{"n_layer": 15, "d_model": 192, "n_head": 3, "n_kv_head": 3, "head_dim": 64, "d_mlp": 512, "vocab_size": 7637, "activation": "swiglu", "norm": "rmsnorm", "norm_place": "pre", "norm_eps": 1e-05, "positions": "rope", "rope_base": 10000.0, "rope_fraction": 1.0, "qk_norm": false, "attn_scale": 0.125, "bias": "none", "tie_embeddings": false, "parallel_block": false, "init": "trunc", "init_std_qkv": 0.0467, "init_std_o": 0.0, "init_std_up": 0.0467, "init_std_down": 0.0, "optimizer": "muon_variant", "lr": 0.00912, "lr_mult_o": 3.0, "beta1": 0.9, "lr_head": 0.00414, "grad_clip": 1.0, "warmup_steps": 200, "schedule": "wsd", "decay_fraction": 0.389, "decay_shape": "linear", "final_lr_fraction": 0.0, "batch_tokens": 16384, "seq_len": 1024, "doc_mask": true, "train_tokens": 150000000, "steps": 9156, "dataset": "wikipedia_en"}
MLP neurons of a small language model. Each row is named by its layer, matrix (gate and up: input weights) and neuron, and shows model dimensions 32-127. Each number is 50 + 10 x the weight over its row's rms, rounded and kept within 0 to 99. A neuron's up and down rows have the sign that makes its largest values positive.
A block is one neuron, or neurons of one layer that tend to fire together. After each block is what it responds to, as a language model described it from the Wikipedia text at the highest values.

L4.gate45:44 59 33 49 70 45 35 37 54 57 52 55 45 54 41 41 47 54 49 47 27 35 54 38 51 54 39 43 47 50 47 44 69 54 52 46 59 80 55 52 50 53 43 52 65 48 45 67 43 56 35 51 43 48 42 48 59 48 47 66 61 59 69 46 44 40 61 41 59 54 27 40 36 57 43 47 53 45 67 49 41 43 46 47 43 33 47 57 38 47 58 60 38 48 69 49
L4.up45:54 36 47 45 43 40 63 46 79 71 51 49 48 61 59 43 51 48 43 56 40 52 40 52 40 45 52 71 42 48 48 58 47 27 22 50 51 57 60 57 51 46 43 49 55 52 62 37 38 44 51 51 37 51 40 46 40 50 51 51 38 61 40 50 35 51 51 62 52 42 41 33 44 69 44 58 63 44 57 44 52 57 46 39 57 60 37 30 68 67 56 49 42 45 31 54
L4.gate96:61 50 51 62 56 70 56 49 40 51 44 51 47 61 45 41 51 58 41 57 50 53 52 38 41 47 53 67 59 56 55 54 54 46 38 40 40 47 42 66 55 44 35 62 59 50 44 49 51 48 35 56 57 44 49 43 50 47 59 56 53 46 54 36 51 58 61 52 59 61 55 58 26 58 25 71 72 65 50 52 48 52 56 62 67 56 36 56 46 57 58 66 53 56 47 65
L4.up96:40 31 62 52 53 61 72 57 57 56 40 53 63 53 49 29 63 47 47 43 30 42 41 39 45 54 35 53 53 62 55 58 41 45 50 46 59 69 36 58 65 46 60 52 54 65 47 45 45 55 51 67 45 40 44 28 33 51 47 63 61 52 58 29 25 57 61 45 62 35 65 37 37 74 31 39 64 64 56 62 36 39 55 56 52 53 57 58 47 42 63 58 50 60 50 39
L4.gate132:58 72 41 28 58 42 60 37 57 35 56 46 36 36 59 55 53 61 46 43 39 67 54 67 48 38 50 62 52 53 47 57 53 33 33 60 54 45 45 66 27 40 58 65 59 33 40 46 48 37 49 71 70 48 46 42 58 56 54 43 40 55 48 49 35 43 64 49 64 51 64 54 55 71 26 68 53 58 52 62 40 65 56 45 50 43 48 35 44 37 53 48 35 62 34 48
L4.up132:39 51 39 36 56 46 42 47 60 49 49 54 42 56 36 44 65 60 60 64 38 55 39 35 53 46 46 63 56 47 57 68 42 47 26 62 51 66 53 69 53 54 43 61 52 52 55 53 55 44 40 43 40 55 32 56 52 47 43 52 44 63 53 42 48 55 56 56 55 41 39 72 59 65 53 55 50 63 70 51 56 62 49 59 56 55 58 59 46 60 43 65 43 58 52 48
L4.gate304:53 51 54 39 34 41 43 39 64 67 49 59 40 60 50 52 49 43 39 51 35 38 37 46 35 59 48 60 42 53 54 66 47 45 63 56 39 46 44 43 64 42 61 61 58 42 27 48 43 45 42 47 52 50 47 56 46 69 48 52 43 52 54 33 45 63 51 51 48 57 41 64 71 55 55 56 35 49 48 49 51 59 52 39 61 46 44 59 63 58 52 64 43 58 47 50
L4.up304:48 60 60 53 43 31 36 40 74 55 46 49 36 47 59 35 51 44 57 61 35 51 53 37 48 52 63 61 46 51 37 43 42 71 37 44 38 34 48 30 54 44 53 68 52 40 42 68 48 47 23 48 56 39 46 45 41 46 52 64 57 44 54 36 40 51 50 50 52 62 35 61 62 56 62 56 34 45 52 59 45 63 50 38 56 57 64 48 46 50 45 42 67 39 46 33
L4.gate399:55 42 52 38 44 57 34 51 33 68 65 44 49 46 49 62 63 29 45 45 53 24 44 65 52 39 46 53 45 41 31 63 45 59 46 74 38 56 65 48 26 39 45 66 52 44 62 40 54 52 60 49 64 44 57 58 41 52 72 54 49 55 50 48 46 39 40 48 38 50 38 40 36 62 44 61 54 57 66 58 41 53 46 41 52 46 63 55 50 43 66 47 56 43 60 48
L4.up399:56 37 41 34 66 33 41 38 51 36 73 47 64 50 75 45 51 40 41 66 30 46 44 45 41 53 61 61 43 52 47 59 55 66 58 50 56 51 45 41 46 53 60 47 57 44 44 49 64 55 47 35 57 57 45 51 40 45 49 35 56 29 55 44 49 41 52 36 54 26 46 60 49 51 46 50 54 53 45 44 29 70 46 55 63 49 28 61 54 57 53 38 58 58 46 61
L4.gate418:21 62 61 48 53 57 57 50 56 50 39 37 49 49 55 39 39 38 52 60 43 44 53 66 44 40 46 41 48 68 59 55 44 22 44 51 54 55 43 52 51 62 52 51 53 61 44 54 44 64 49 45 55 58 46 36 34 51 45 57 62 46 43 48 59 45 72 62 53 39 53 39 48 58 52 51 58 16 52 63 65 50 48 46 53 50 36 35 56 31 50 60 62 55 46 42
L4.up418:51 75 44 43 44 71 49 41 51 44 63 63 69 48 54 51 58 62 48 50 63 47 37 52 45 68 73 57 36 56 37 65 43 47 47 53 43 31 39 37 57 27 52 51 51 59 57 45 49 46 38 60 48 39 29 54 48 50 45 47 56 51 21 60 45 46 59 45 52 56 32 32 55 27 49 54 52 61 43 70 40 48 50 62 49 56 37 44 47 45 60 32 52 47 42 38
L4.gate443:44 52 48 54 52 49 56 46 45 48 50 42 36 48 39 46 48 50 47 55 49 61 54 53 65 52 43 44 71 52 42 68 55 45 37 58 54 59 55 45 51 60 55 45 49 41 59 41 33 66 46 53 44 50 42 36 53 55 58 52 69 62 49 51 54 49 49 38 54 44 55 36 47 67 58 60 50 41 48 23 55 78 36 53 59 58 43 47 65 52 38 60 48 47 53 58
L4.up443:61 49 45 42 56 45 52 62 62 61 54 62 54 47 51 47 47 63 52 43 56 28 49 50 46 40 39 69 66 36 52 58 40 59 47 48 36 63 58 37 45 44 53 57 54 43 48 76 46 53 34 33 56 48 44 54 37 40 55 64 35 41 53 29 57 42 61 62 64 40 42 37 37 30 63 44 60 49 60 47 65 49 57 57 54 40 25 56 35 46 45 62 61 57 57 52
L4.gate481:63 66 33 44 31 59 51 41 55 67 44 48 53 44 42 62 51 60 54 49 29 52 55 59 43 50 42 57 60 49 38 54 42 41 55 68 44 53 55 48 51 38 40 50 64 49 67 47 35 46 35 50 41 51 63 43 63 40 50 51 57 43 60 39 54 46 57 44 62 50 62 53 39 77 32 42 59 32 46 58 46 64 33 51 36 39 70 46 35 57 60 37 51 53 51 44
L4.up481:48 62 41 36 67 46 38 58 64 60 63 63 38 56 61 43 38 47 41 37 37 49 47 34 55 53 54 45 57 55 46 49 53 45 49 69 53 49 68 52 49 39 44 53 53 52 70 48 34 48 49 45 44 46 53 50 75 60 50 56 42 57 46 25 63 70 34 44 35 48 54 58 48 45 57 68 69 57 65 69 30 35 40 41 51 36 54 47 44 63 34 36 48 42 46 63
Description: Word and number continuations. Second pieces that continue a short split word or number, e.g. "l" in pre-liminary, "ri" in Mar-riage, or colons, periods and st/nd/rd after digits (6:04, 1., 3rd).

L3.gate48:72 30 54 43 46 67 50 55 50 47 56 64 50 63 51 58 47 68 42 44 50 57 49 27 60 39 47 45 54 56 47 70 36 68 40 40 46 44 56 49 54 38 42 51 50 39 48 38 59 27 58 52 42 58 43 54 52 64 50 51 60 33 50 47 43 56 39 45 63 62 45 56 75 44 39 58 39 43 58 48 62 37 52 44 49 47 40 54 50 41 53 64 69 31 71 48
L3.up48:72 41 53 48 67 69 44 61 54 43 45 55 58 54 55 52 58 70 43 29 46 51 60 43 57 44 47 49 48 60 50 45 51 60 47 47 59 49 44 56 45 37 47 39 46 43 49 44 65 33 61 49 51 58 41 62 51 57 54 50 58 32 46 57 33 55 28 49 80 56 50 59 58 40 40 59 38 52 56 55 53 34 39 38 52 37 44 48 43 46 51 49 80 58 62 39
L3.gate127:47 49 50 61 33 45 45 40 54 58 58 43 65 41 39 50 50 73 41 60 54 36 62 50 40 42 58 46 86 44 47 43 63 40 44 49 63 52 57 59 51 28 50 60 46 44 47 50 47 73 47 50 58 49 59 45 36 71 36 45 46 47 55 43 59 42 72 63 53 54 55 52 48 41 52 46 52 45 57 44 51 64 70 46 47 69 54 59 46 72 40 45 62 48 39 51
L3.up127:44 56 46 63 41 51 43 32 51 55 69 46 53 52 38 44 51 70 57 44 56 40 55 49 49 52 55 39 84 50 58 53 51 37 40 45 44 62 49 47 46 35 62 62 65 47 50 50 48 56 43 40 58 45 46 44 39 67 30 44 43 71 59 32 61 66 55 69 53 40 51 50 49 65 52 54 56 56 57 54 44 62 67 52 39 56 52 56 53 65 50 43 64 42 36 37
L3.gate194:51 46 33 37 49 50 42 39 50 37 44 41 28 52 56 62 50 43 29 50 43 25 37 53 63 58 41 45 29 53 55 61 42 47 34 50 45 45 45 43 46 70 58 42 33 54 47 48 55 47 45 48 56 46 46 58 40 67 43 37 51 39 48 61 47 55 63 50 40 58 54 45 68 60 48 61 55 55 53 54 45 64 50 56 55 50 43 37 55 53 48 46 53 52 51 38
L3.up194:48 52 50 47 50 53 42 52 35 39 55 41 34 55 58 58 39 41 35 54 52 20 32 43 57 53 42 46 37 50 30 49 46 63 47 37 34 43 45 45 38 59 54 42 37 62 45 56 55 45 38 36 60 45 55 51 54 46 35 53 62 44 52 66 50 55 64 54 41 43 55 56 64 66 36 44 46 54 51 65 48 47 42 52 40 54 37 48 48 43 51 43 54 35 48 54
L3.gate218:57 45 60 46 41 50 40 46 50 39 32 55 42 59 45 54 48 44 34 38 39 61 47 51 42 44 60 35 31 43 52 61 62 44 37 38 47 37 61 71 38 41 50 43 51 63 74 57 61 42 67 55 50 45 38 31 45 52 48 72 38 43 31 41 43 51 53 61 36 47 23 46 58 43 42 55 44 51 69 62 57 38 49 53 37 57 44 68 42 44 61 35 47 45 37 41
L3.up218:53 44 44 44 41 62 49 57 52 51 31 67 53 60 53 49 43 45 43 33 36 57 44 33 41 45 50 38 34 46 46 53 60 41 42 43 58 33 54 61 40 41 51 49 47 73 65 63 39 46 65 48 53 51 37 29 50 48 39 66 45 56 33 37 42 57 51 73 47 52 27 44 59 44 47 55 50 45 63 64 53 43 54 43 42 68 42 71 50 44 54 37 36 40 28 48
L3.gate245:46 53 48 51 54 38 56 55 35 55 43 51 43 69 42 60 60 54 22 45 53 43 55 32 63 52 59 51 58 39 52 49 62 36 50 50 47 41 44 49 58 47 57 66 45 51 55 59 68 49 41 27 58 38 50 57 40 52 44 73 68 48 40 46 61 49 64 41 33 46 53 36 73 47 43 53 52 42 69 53 50 45 62 34 51 58 48 45 31 46 49 64 39 40 29 50
L3.up245:51 43 52 40 56 40 51 49 33 52 57 53 60 52 40 54 39 42 33 44 54 41 55 26 47 53 38 59 61 45 49 57 61 42 42 37 60 56 68 51 54 68 49 64 47 58 64 60 56 39 68 31 56 47 66 51 51 45 44 60 69 49 56 57 46 44 38 48 53 62 46 47 69 53 68 36 47 41 63 42 51 41 44 54 59 45 39 57 47 39 63 68 46 27 38 21
L3.gate249:72 45 42 34 55 39 52 54 42 42 56 55 46 36 47 38 57 41 39 49 44 37 53 44 55 71 27 52 48 34 45 54 39 46 52 55 57 44 32 62 66 33 59 57 52 44 44 49 51 66 44 56 31 65 65 47 41 64 44 55 60 37 38 60 47 48 32 44 59 46 29 53 43 55 24 42 55 52 69 44 43 37 34 50 52 53 34 54 58 57 58 39 52 47 59 47
L3.up249:41 73 45 50 29 60 59 49 51 30 43 66 55 56 65 43 55 56 54 56 64 43 45 55 45 49 33 37 48 40 41 36 65 54 66 47 48 45 65 54 55 58 61 43 64 62 64 44 51 44 46 58 49 78 41 41 50 29 43 39 41 38 49 49 48 43 46 41 63 41 59 52 59 53 47 45 37 32 49 58 54 46 37 40 35 45 59 65 48 38 55 45 38 48 40 49
L3.gate263:45 37 46 25 54 52 48 56 35 57 34 51 43 66 48 66 61 36 33 50 66 49 30 31 60 43 58 43 43 48 45 33 42 50 49 62 57 58 54 36 64 56 60 31 55 61 62 53 48 62 43 43 61 56 54 35 58 59 43 44 45 49 46 62 46 64 45 44 56 55 55 73 49 54 51 58 80 68 48 58 33 46 39 57 61 70 58 49 53 41 40 51 43 45 33 44
L3.up263:59 41 56 21 49 45 57 37 58 46 40 51 47 39 41 60 47 42 48 38 60 58 60 34 52 54 52 45 44 57 53 64 41 41 45 38 44 52 37 61 55 67 47 43 42 72 56 65 63 32 45 54 48 36 40 46 49 42 39 52 38 64 48 54 45 69 70 44 51 40 43 56 44 61 47 54 64 59 36 51 51 52 37 52 57 60 63 41 54 39 29 55 43 50 30 46
L3.gate408:43 41 51 65 51 72 57 44 50 49 40 56 52 57 41 55 47 44 46 34 44 40 52 34 48 37 49 46 57 52 35 42 40 38 58 62 58 44 60 62 60 63 49 72 59 56 40 41 45 46 51 55 62 38 56 44 39 45 60 55 47 53 53 64 51 54 59 46 35 47 46 51 58 49 51 50 75 52 44 61 50 60 57 45 44 36 50 75 42 34 58 43 60 46 37 54
L3.up408:47 50 38 58 61 44 68 44 67 44 50 58 52 35 49 50 34 49 45 50 35 48 54 34 55 49 42 51 54 56 40 42 37 42 42 61 51 50 72 78 64 46 50 68 57 50 29 46 45 40 56 53 48 48 54 50 39 41 58 61 64 53 46 58 43 48 42 59 37 31 44 68 57 52 54 39 66 56 47 65 49 71 65 49 50 43 67 55 50 28 50 45 50 40 44 49
Description: Word-initial name fragments. First subword pieces of proper names and capitalized words that need a continuation, e.g. Christ(ine/ians/i), Ott(oman), Bulg(aria), aut(omatic), comp(resses).

L2.gate340:45 35 64 47 59 45 47 57 42 50 27 38 53 68 47 42 48 55 29 46 63 56 44 37 38 43 45 28 56 30 30 57 62 48 58 55 44 51 46 67 50 45 61 60 66 54 34 39 55 40 45 64 47 61 58 10 40 46 46 38 53 47 35 49 47 62 37 51 54 56 48 49 43 33 46 50 57 27 55 60 57 51 47 61 31 51 54 41 42 44 58 47 67 47 59 50
L2.up340:45 36 55 53 63 44 49 63 44 52 39 55 55 64 52 49 42 51 37 48 52 41 62 28 39 47 50 33 48 36 32 43 59 48 55 40 53 56 60 68 49 41 68 54 65 54 35 47 51 47 37 58 48 62 52 13 33 54 47 37 48 44 34 37 50 64 31 56 67 52 48 42 45 44 54 40 53 35 53 51 55 51 46 51 38 51 43 38 45 42 44 53 65 42 61 53
Description: Nationality and country names. Nationality adjectives and country names, including their word pieces, often describing a person's or group's origin, such as Australian rock band, Turkish singers, United States.

L3.gate15:49 42 55 53 72 53 61 38 54 50 56 41 39 69 58 56 44 35 38 51 73 49 64 46 33 47 50 65 53 46 45 38 59 54 34 52 55 54 46 57 51 42 49 50 50 66 73 56 46 56 58 57 42 47 51 48 58 54 58 57 30 50 43 60 64 51 48 57 68 50 29 45 66 66 57 44 47 46 46 56 50 56 43 30 53 63 58 47 54 45 35 64 51 37 36 39
L3.up15:64 43 41 52 53 61 46 54 50 40 64 53 43 57 38 50 46 36 31 56 61 57 57 50 51 43 67 68 58 43 40 52 46 35 42 49 45 65 51 67 49 45 53 45 40 59 74 59 45 61 40 53 48 25 46 53 56 34 55 65 58 42 67 49 59 58 46 56 48 44 59 44 55 61 63 43 60 50 45 55 34 49 37 46 51 61 54 51 51 58 50 69 35 42 45 44
L3.gate149:51 44 42 39 59 55 60 43 41 40 61 61 39 67 60 45 54 39 44 51 41 45 53 42 79 66 46 61 56 50 43 59 50 55 50 47 63 41 56 64 57 40 50 48 45 49 50 44 41 51 71 46 44 59 26 44 33 54 38 54 41 42 58 35 51 53 63 30 56 51 50 31 63 49 41 61 81 64 41 47 37 68 58 51 72 61 47 43 51 51 32 37 39 53 51 48
L3.up149:68 37 54 62 65 61 48 44 41 49 70 65 47 42 43 50 32 54 57 44 53 32 53 49 49 59 43 50 64 32 43 56 10 70 56 59 65 60 51 63 54 61 46 49 47 54 51 68 64 47 38 45 54 51 48 65 50 48 56 65 42 51 63 60 62 53 46 50 67 41 56 39 54 60 46 42 48 62 35 42 56 46 60 49 52 56 62 48 26 48 48 55 65 60 51 20
L3.gate174:67 35 56 59 50 51 46 34 48 66 52 41 43 42 71 60 28 58 48 46 54 50 62 38 52 59 40 47 55 33 62 56 64 58 59 48 67 41 45 56 38 55 44 49 41 44 49 49 56 52 41 42 41 62 59 50 47 66 52 45 45 60 47 47 58 58 47 44 51 38 45 42 55 35 55 64 54 57 45 45 53 44 57 45 35 50 56 45 61 53 72 43 58 37 66 67
L3.up174:58 47 47 37 53 55 59 50 46 47 67 46 66 50 49 52 24 48 45 44 49 49 45 51 57 50 51 47 70 32 43 65 54 58 49 64 55 36 39 57 44 49 47 63 39 67 51 62 48 47 51 49 37 53 75 47 58 64 54 55 51 45 45 55 38 44 80 53 48 48 42 51 46 28 58 68 54 48 59 38 61 60 63 57 46 56 51 53 47 46 73 34 45 60 40 43
L3.gate239:60 53 56 50 70 53 50 39 38 57 69 56 47 53 47 41 46 46 67 49 49 42 41 44 51 52 53 58 57 57 41 60 34 52 52 50 60 64 66 61 49 40 52 51 47 31 45 48 44 56 52 36 45 54 44 57 34 67 48 58 40 46 69 46 52 58 68 43 53 46 41 35 40 38 38 71 57 56 54 45 39 51 44 37 59 56 62 38 44 41 28 55 62 54 47 40
L3.up239:46 53 63 68 57 67 55 41 32 56 67 55 52 51 62 50 53 38 65 50 51 42 61 44 43 54 47 64 52 57 56 51 49 53 42 60 51 56 70 56 49 52 63 52 46 49 50 60 23 31 56 34 47 68 52 59 57 55 48 45 39 43 67 46 53 54 58 45 60 49 52 36 48 52 50 64 50 64 49 36 41 63 45 44 65 52 65 44 50 28 42 51 43 51 54 34
L3.gate300:74 43 47 50 69 36 61 59 38 55 49 63 61 60 33 58 53 53 43 47 41 50 32 32 32 72 41 41 64 56 43 66 41 52 46 46 54 61 56 64 47 46 42 56 27 51 67 44 46 34 54 33 61 45 47 56 56 43 64 55 42 37 62 37 44 53 50 53 38 40 49 53 41 54 39 46 61 45 54 62 61 40 42 50 54 43 52 46 48 43 54 47 56 25 58 34
L3.up300:47 55 55 43 46 50 56 46 52 35 50 44 47 66 44 56 49 59 45 45 57 37 57 42 35 61 38 48 60 63 39 50 57 29 45 50 63 41 51 68 64 73 55 71 62 36 51 34 30 61 42 39 48 49 41 49 18 42 41 60 58 45 54 30 59 53 51 58 45 60 43 51 46 51 52 50 42 45 42 48 53 47 53 53 60 54 26 36 41 59 57 42 50 54 58 44
L3.gate364:53 46 35 33 55 49 50 38 35 47 80 51 53 48 44 63 44 53 58 51 54 50 50 45 54 63 60 50 62 54 70 52 39 39 42 53 50 51 62 39 52 41 48 48 48 40 36 40 55 41 51 42 43 59 46 59 48 77 52 43 60 44 55 57 29 57 77 55 67 43 42 59 58 54 41 55 49 46 52 49 37 56 42 46 75 63 54 43 49 53 64 58 62 57 49 45
L3.up364:54 36 55 52 56 48 55 41 47 60 83 49 44 61 54 55 55 63 56 40 54 53 44 56 41 75 56 57 51 46 57 64 42 33 39 53 55 37 54 39 51 51 68 49 45 57 31 45 55 41 51 38 56 55 56 50 44 51 52 44 44 62 66 55 46 68 53 59 61 37 55 43 67 46 56 50 61 55 57 58 48 49 51 48 59 49 62 52 43 52 66 55 63 58 46 37
L3.gate392:61 36 54 51 37 46 50 59 49 41 58 54 57 52 37 59 50 48 49 47 54 47 80 41 39 45 45 48 57 58 56 36 44 39 40 73 66 36 44 63 51 63 66 32 59 56 55 57 49 62 47 49 55 47 29 40 35 53 46 58 64 73 53 47 55 38 61 50 43 44 47 41 34 65 47 74 59 79 56 43 56 32 50 47 52 48 41 49 47 38 53 53 50 34 65 59
L3.up392:59 53 52 55 55 33 56 51 60 46 65 45 42 44 38 60 32 41 43 48 44 33 55 38 29 71 38 50 56 64 40 36 32 40 46 61 46 42 43 58 45 68 53 51 46 67 56 54 44 63 44 55 45 39 52 43 41 63 41 64 65 60 53 55 43 38 48 46 57 54 53 36 49 63 55 71 49 56 46 41 53 52 47 50 49 33 29 45 51 58 52 45 56 51 49 36
L3.gate492:45 57 40 56 64 57 44 35 43 52 52 59 45 42 53 40 38 43 87 35 50 53 43 64 46 43 43 44 70 51 59 34 41 34 48 48 35 52 57 58 41 58 43 33 58 54 42 53 56 68 60 25 61 50 50 57 47 59 53 49 50 28 57 57 59 38 44 62 56 36 54 43 45 57 34 43 59 48 51 52 45 63 51 62 45 47 61 45 53 45 45 47 38 57 58 52
L3.up492:54 55 60 43 67 59 49 43 47 40 48 52 45 47 50 55 35 46 49 40 33 60 40 63 44 48 41 54 50 40 50 40 55 51 50 47 43 57 49 51 57 67 47 39 41 45 44 48 55 68 56 35 48 43 29 48 33 65 62 62 47 50 65 48 54 44 50 57 47 35 54 35 47 64 46 52 49 49 60 64 51 59 56 61 37 49 49 43 70 42 53 53 53 52 59 50
Description: Number-internal separators and suffixes. Colons inside times and scores, ordinal suffixes after digits, and trailing digits in tables or lists, e.g. 2:21:54, 106th, Fourth, .598.

L4.gate23:54 56 46 43 42 52 32 47 41 49 51 45 43 69 45 27 45 73 38 62 66 42 60 58 40 29 63 37 52 38 56 41 55 60 49 44 57 51 45 42 55 47 54 49 55 38 51 53 51 49 69 63 48 42 58 47 50 32 42 46 35 70 43 44 52 35 32 56 49 56 30 50 36 40 54 61 66 32 58 52 57 58 32 42 34 51 51 63 56 34 69 51 51 61 71 70
L4.up23:59 55 36 44 59 49 40 58 47 55 32 36 51 53 41 56 53 69 53 51 59 56 45 47 45 27 59 36 59 26 47 44 70 50 52 40 74 37 40 59 51 62 52 65 47 50 30 56 59 66 44 46 53 50 53 45 36 29 38 39 47 45 37 48 59 53 65 57 37 34 38 54 37 27 48 48 47 43 47 44 64 59 38 55 50 42 56 56 40 36 64 40 69 55 60 53
L4.gate51:45 46 47 61 45 40 54 49 34 46 32 51 52 55 70 53 56 44 46 57 52 60 49 53 55 56 56 40 49 50 49 54 69 32 58 39 48 55 51 54 56 60 39 51 26 58 35 43 52 37 63 48 65 68 29 30 39 32 68 29 61 56 61 52 47 59 49 56 55 54 50 48 57 52 61 62 36 51 45 52 53 41 43 59 40 43 38 48 37 43 42 35 57 43 53 51
L4.up51:56 59 57 56 54 47 34 51 44 49 55 52 43 52 58 41 43 55 46 61 60 38 36 52 51 44 35 39 41 29 49 63 35 34 68 54 36 47 66 53 55 53 37 51 49 38 32 57 51 48 38 46 64 78 39 37 51 49 56 51 41 32 42 50 41 32 79 52 47 55 31 39 64 60 44 44 59 41 62 39 48 37 41 49 43 62 44 60 42 60 46 39 55 45 31 49
L4.gate80:28 61 50 69 45 54 40 61 46 32 62 64 47 49 51 47 39 43 50 46 53 36 37 59 37 58 36 57 57 49 42 48 42 50 42 66 51 67 53 46 38 30 56 59 57 31 60 48 52 48 55 59 59 32 50 61 62 43 40 60 59 47 39 65 48 52 56 51 56 48 55 55 57 48 57 52 55 52 70 40 29 39 51 54 61 43 34 41 40 39 65 30 40 45 57 60
L4.up80:52 57 39 48 59 42 46 54 40 37 49 43 67 41 63 64 46 40 60 47 52 33 76 55 54 42 47 51 56 36 43 51 62 45 49 37 68 49 46 45 49 49 51 65 61 36 69 39 56 67 37 62 72 50 50 52 40 47 41 39 53 44 53 42 58 71 51 63 64 38 58 59 44 51 52 65 59 39 51 51 46 73 58 49 50 33 45 45 53 46 43 48 48 48 56 44
L4.gate99:71 38 71 44 44 44 55 52 39 48 63 69 50 47 53 62 58 45 51 46 52 56 51 32 54 53 37 33 39 50 60 62 49 57 57 71 53 52 62 50 49 52 48 67 57 36 59 46 62 35 43 54 53 64 45 46 40 66 56 44 46 60 42 47 54 41 49 42 51 29 39 44 36 35 43 51 59 47 56 45 45 42 48 59 34 54 44 52 41 49 60 67 45 55 43 49
L4.up99:65 42 46 46 74 63 53 42 51 56 48 59 48 53 64 35 48 60 39 39 50 53 62 32 48 50 52 58 43 43 61 35 57 39 46 61 60 62 45 46 56 55 60 54 41 44 58 42 66 37 44 65 37 65 51 38 46 49 47 44 59 32 45 55 50 15 45 49 49 41 49 51 59 53 69 41 38 38 51 55 55 49 35 63 47 53 48 50 37 36 38 48 49 59 58 39
L4.gate122:48 56 56 36 66 50 55 42 37 41 46 40 36 60 38 57 31 42 35 70 69 60 58 57 41 48 51 57 49 51 44 70 44 47 53 50 58 64 59 45 43 46 71 45 40 33 68 55 44 57 38 57 67 76 58 60 49 59 59 54 52 59 35 58 21 45 56 58 40 50 55 45 60 64 44 60 51 45 62 64 40 32 60 53 36 49 45 47 60 49 56 55 64 56 57 56
L4.up122:50 38 52 47 62 56 75 53 50 55 53 48 56 56 58 62 32 52 65 46 59 46 63 44 56 42 57 44 51 53 60 58 67 49 43 48 51 57 56 57 61 48 63 55 51 42 45 46 53 54 41 42 62 66 42 54 35 69 49 71 70 43 44 58 42 56 56 57 59 36 52 43 61 57 45 64 55 62 63 61 47 56 33 44 72 65 47 34 53 56 31 62 44 43 45 43
L4.gate287:46 42 49 36 40 53 46 72 37 57 40 38 43 50 47 52 41 47 46 54 48 60 69 35 41 31 36 18 49 31 52 49 80 55 47 50 46 36 41 63 54 44 62 45 62 59 36 49 60 48 48 62 53 70 49 47 41 46 49 55 57 42 54 50 56 56 59 60 55 51 57 37 52 51 63 46 48 41 56 56 40 52 51 44 53 52 43 40 49 45 43 54 59 54 46 62
L4.up287:49 46 44 41 58 45 39 66 46 43 64 45 55 55 59 61 40 44 43 40 39 48 58 45 45 49 42 49 40 29 60 32 57 48 51 38 57 45 59 41 46 53 56 55 58 54 35 50 48 64 26 46 48 64 31 50 29 42 39 39 44 53 60 55 57 35 61 66 65 28 52 43 49 41 61 53 58 41 47 50 47 58 38 51 55 40 43 37 48 57 50 69 48 51 53 61
L4.gate328:44 40 36 43 51 35 45 51 29 54 65 36 52 72 41 39 51 81 48 59 53 41 38 64 52 53 51 48 45 50 49 67 46 43 50 56 37 54 42 58 44 58 39 50 61 52 63 54 69 57 44 46 56 40 67 51 60 56 58 37 33 44 45 45 70 51 41 20 41 53 44 52 48 49 33 50 50 50 67 50 33 54 64 65 31 61 39 52 49 56 55 49 47 54 61 44
L4.up328:58 52 64 40 37 57 55 65 37 42 61 37 37 45 51 43 42 44 47 42 47 60 65 51 65 50 39 60 50 49 57 58 56 44 58 50 54 33 35 46 40 61 53 49 57 52 52 58 44 56 71 63 56 80 43 52 42 38 51 45 60 63 46 42 39 59 47 62 54 53 55 69 56 31 60 58 57 59 46 54 49 63 53 42 75 46 40 43 37 49 41 58 56 77 45 49
L4.gate392:51 49 48 51 36 45 23 53 55 35 46 39 44 70 52 73 46 54 41 43 45 47 54 57 57 43 48 25 49 59 45 43 60 63 56 57 64 57 57 55 51 62 63 52 47 45 43 30 51 49 62 47 55 54 63 49 47 37 60 44 42 50 63 43 52 49 68 62 58 55 58 50 47 37 49 58 56 28 72 49 69 49 45 67 59 54 34 52 37 59 53 40 58 55 52 54
L4.up392:51 55 35 51 29 31 49 56 46 41 44 63 79 58 29 51 49 67 61 66 49 58 46 66 44 42 49 38 43 53 49 58 49 40 59 49 50 62 55 60 55 55 69 52 35 43 38 45 50 50 46 65 45 45 49 38 39 53 42 36 54 65 47 39 60 66 49 37 52 35 50 45 46 50 73 45 58 62 62 44 61 64 50 53 55 46 41 39 56 44 43 40 45 58 32 57
Description: Nationality and place adjectives. Nationality, language and place-name words or their final pieces (Japanese, Persian, Israeli, Iraqi), plus the last digit of a year (2006, 1960s) and the period in U.S.

L2.gate205:52 46 51 50 60 41 51 42 43 72 53 46 50 59 53 58 40 56 42 60 65 49 60 43 46 54 54 52 69 53 40 65 49 44 55 46 53 45 47 52 65 36 48 50 59 44 45 54 56 57 44 47 40 48 43 39 35 57 42 56 57 48 57 50 32 52 32 41 65 37 40 58 53 34 39 55 53 61 44 62 43 43 49 52 56 60 60 49 37 73 59 41 58 50 58 49
L2.up205:37 44 50 53 47 45 52 42 42 67 54 52 55 66 60 57 41 63 36 64 59 40 53 46 42 63 55 71 69 51 41 65 42 44 53 39 55 50 39 46 68 49 55 52 62 43 50 54 54 60 57 53 44 55 55 41 37 58 38 62 45 48 66 37 38 42 41 59 53 38 43 58 44 37 41 53 52 55 47 70 45 56 52 55 70 59 64 47 48 70 59 52 54 49 43 45
Description: Title colon in tables. Colons splitting a title from its subtitle in filmography, discography and bibliography tables (Madonna: Unauthorized, XIII: The Conspiracy), plus weaker hits on arts-related nouns like design, production, construction.